Weights of a small transformer language model.
Architecture: RMSNorm before each block, no biases in attention or MLP.
Training: a variant of Adam for these matrices, 686M tokens.
MLP neurons of a small language model. Each row is named by its layer, matrix (up: input weights; down: output weights) and neuron, and shows model dimensions 112-239. Each number is 128 + 24 x the weight over its row's rms, rounded and kept within 0 to 255. Numbers have three digits each.
Before each neuron's rows, "fires in" lists the words (lower case) most often at its 100 highest values on Wikipedia text that the model never trained on. A number after a token or word is its count.

fires in: "that" 25, "this" 22, "b" 14
L3.up1406:146172132117123135127090145106147115167175170138100154106126143085111125166111124139180131124085117137122128138158153174110139135147139119079095112135124128164129147108169119161115120124110097101148136169134143117103123122145123146120126161100115145121149092102097138085127123109130137120114140110186104107148117104124129155183129092131157148115112132128136110118091119113131128099121
L3.down1406:134142132122124130141120143171117143138115107151156107124098120134106148146138114121116112144091086117123106107147111155100086141113159068136124118181139110142158104169157142147150155139133094124110132117132114091114102152131112116146125136147150153125176096132081149104113086087125148142132138182170121129157128126149128128127133101148124123101141133181154105109127108138132100113153

fires in: "were" 22, "and" 9, "are" 7, "by" 7, "for" 6
L8.up976:140152126145120149133149110090109105148110148109174140137142121098119102115127106131081121088088148154128071100141115092121141123166094113153082133124100134154146145177128122130106166122148144158136165093110084183124139119129156138112111155160117108113082133164104092107130147112126148093147093137174152126146120138102146093140121085109147141139129148142126142141127142117162131098108
L8.down976:088137121177106146125195139120129104153141131143173092122151120151098107148157109118124119147120153128125147131126099169141129099136147123143117132118175128111148152132119065137147122106095133145134140135150156120113124104171121190142089135112137159148126137140114104136130115136194100115195154121132100145120112135136107152102145123140115146109127113145130171151136127103127147114159

fires in: "with" 94
L3.up30:115156131130104150135137101095118139145136137122117157081124139126124110103151144154106129134129140158133129111108138118140144139121147096139160088114097089138138133129052131123161071159107110136115103125122136079083164133152175159121138149130154136149123154139156147144126118129093137138142102179114146087167126104104150152131154134145123132133188150106128127126121136123144117147150
L3.down30:132132117160089112117105121109125155127083140118145123134139135137079144183155087124165161110150121139098133080113129129110125096144148109093157131178140168116129115156133078124127148121165105113175155110146149156129099121172130092089135170114145143082110123126082097138181165122149150146127110077113151172166115133116122141135097146121153150138125166176097138118131118105104129177137

fires in: "new" 44, "all" 19, "are" 6, "were" 6
L3.up389:125143133141142135106162118113132115149142136130117135097108173108166121137143126112121154139111107131108136104112101090118100154125158122122082112128102181108113157122106137135142119146151081146082096143112116127096166125126147139117084116161133136095097109165137109159151157144113112128102119147112104129164109141092112134113124103134197157111199113137120139126180147111106160130087
L3.down389:123174078103160120145107092141114096144118118135128083142169154101148157122130129111105128137138136121118147128149117134155157143132138138143127104157146119085107144130112100189125135135122109156095093112058120109120131119101081143121122136133129158111135117134156105125108148105082143077157128113098110138119120103091124108109110130092121091100164115123131156130148154123107163143100

fires in: "end" 23, "until" 21, "age" 16, "with" 9, "after" 6, "ends" 5
L3.up1384:118144133105199146137158139091078129129125146092138157167112163146117097157141149133123124132119131141114113136101109109132103130123101182075063075130096133132153151140110123131100106125113122130139166154111098150123170086079130140183129085104086100139122171133112153105127094115159116087127114135117132099140128134110105074115144108126117158157125140124113118126090158144125144098063
L3.down1384:107125091168121094144112197111140123174104071160137126142122118138129143181127134117138126134133124163131180130104144089167122109150118157153096141148095113163152109120134119179143100128151115139143144124124160139133120118138114148087156128145143165130147110100144058113170154061144097160141148142116097110104128121115182105159118134124126139124143103136090140165154156124092124139175

fires in: "this" 40, "it" 10, "them" 8, "note" 6, "which" 4, "that" 4
L3.up566:152107127132160120156114133120145129098150099112093157098124164091155125129136140148127123116138094122088139153115152159126125128154111105104148124118130124088093133124120135154116048136176141116175125093170111134115152115119143138171121115155080084110169141134153103056142101133115128169124121126120136077143136149092128119183153128129139116146127101130131185103146103094116141144170
L3.down566:126117118128130126147147105078129145123093061159112105133107168105144126120133147142172121104178112172096101144137100190132158153161159151139132162116141114127124141125109137134135148119130145134125170130146165085120128169141116152117053192195139126141181107194140161106114100116147136158103144109157122131103158152151128138083151117104130109131089147159140137143164083153134114132118

fires in: "with" 48, "for" 41, "through" 8
L3.up1252:144123151143098146153088105161113177115109170156120177146127130107132105111156153113097115118118162131158117134134120175118134170160136124128140118099122136162131157113115127140127101141107118106119175132126106095107131096082109187125117103152133126175144160149095118125163102128106101118087138161117139117169144095148113127102142124124073137153152147092171128138127088111148123093128
L3.down1252:073114124106094124105174142109134109122128074150095137095106162081140132163128158129117141159155096147098161107108130115123134136116131117130123135163166150109159095134159077106113147103130163107134163090123144179148106118156146077111100152152119139142131110120143110112148126114135121168141112166144117144094124115093150158142095140133121085150139161125093145148122121098148170138148

fires in: "for" 55, "by" 8, "until" 8, "at" 7, "including" 5
L3.up1677:178108161120106111149135126124109103121105179120164141113136135100138112159141125099070060138099175146141171109160108097101085081195088141159085144140107147104117175140139111144092125144139112116149115124086127159125177126138154139125160121078121136137138146117179131137152162090172127117092135119164131116141157117134160167154135129121105154098101124139113107105123144126116137151082
L3.down1677:161156136118179139137107180098118148154147122118120111172094126130132100099119138118149101153141158110148164183114141117084129149113162147126148102133095176104121127141130113174130119119078141125138106156086111109138128115096123139131153112121135172116160171091084139114067116147148142108109128104123140137128105118127125130113106126105136105137117123150075158124156122109125153130132

fires in: "with" 86
L3.up244:146116145132066118129124114149138121144128172138168146184110131116176108162088127128100150093163157144152181130111169144158077174134115089141102129128101156117139145163103132107106113118124138153130158124148129123066140108129159149130158139145105122119171085118122129129160098125137109134107117135144101128102076132096108137113164103105163129141154074114140148127086119162103141082151
L3.down244:125135135107089154095152160067115121138116092154108100113119134131150122115113151147099143101124144123136106077123122115088149127161166109111151094151148164099134109126131101109136176124134102110117115118110126135149093070125165113115117167107118149123096155114132078139139112101140149120125141103148120142108136123120176101120119137100115131156150117145174128116145106117141090125105

fires in: "of" 85, "for" 9
L3.up759:133112147135126097157106142115138114125111146148102162104158143122152113154159115134145134080113133149113096123143166087155150101127124123139122176136112126108135125158155136175096105141080114111126099130131136169130152114137170147111155117114124122141114101119152106109151108145106118094077132164111137146116131119106154114166143079129092135122142142112133110143088093163165133095168
L3.down759:130103136078146095088137142137140098122205087143100134083119119093145119170107124127154132117138116126139161113104090138139153137122109155141169120095128093118165120131139119152139124155132117129119142101082149109163133153129125124102112105121147149140122143078108127105136131138087117127137127154094100146119154118111132119182107088128119111131131167126092099156129104092084134161154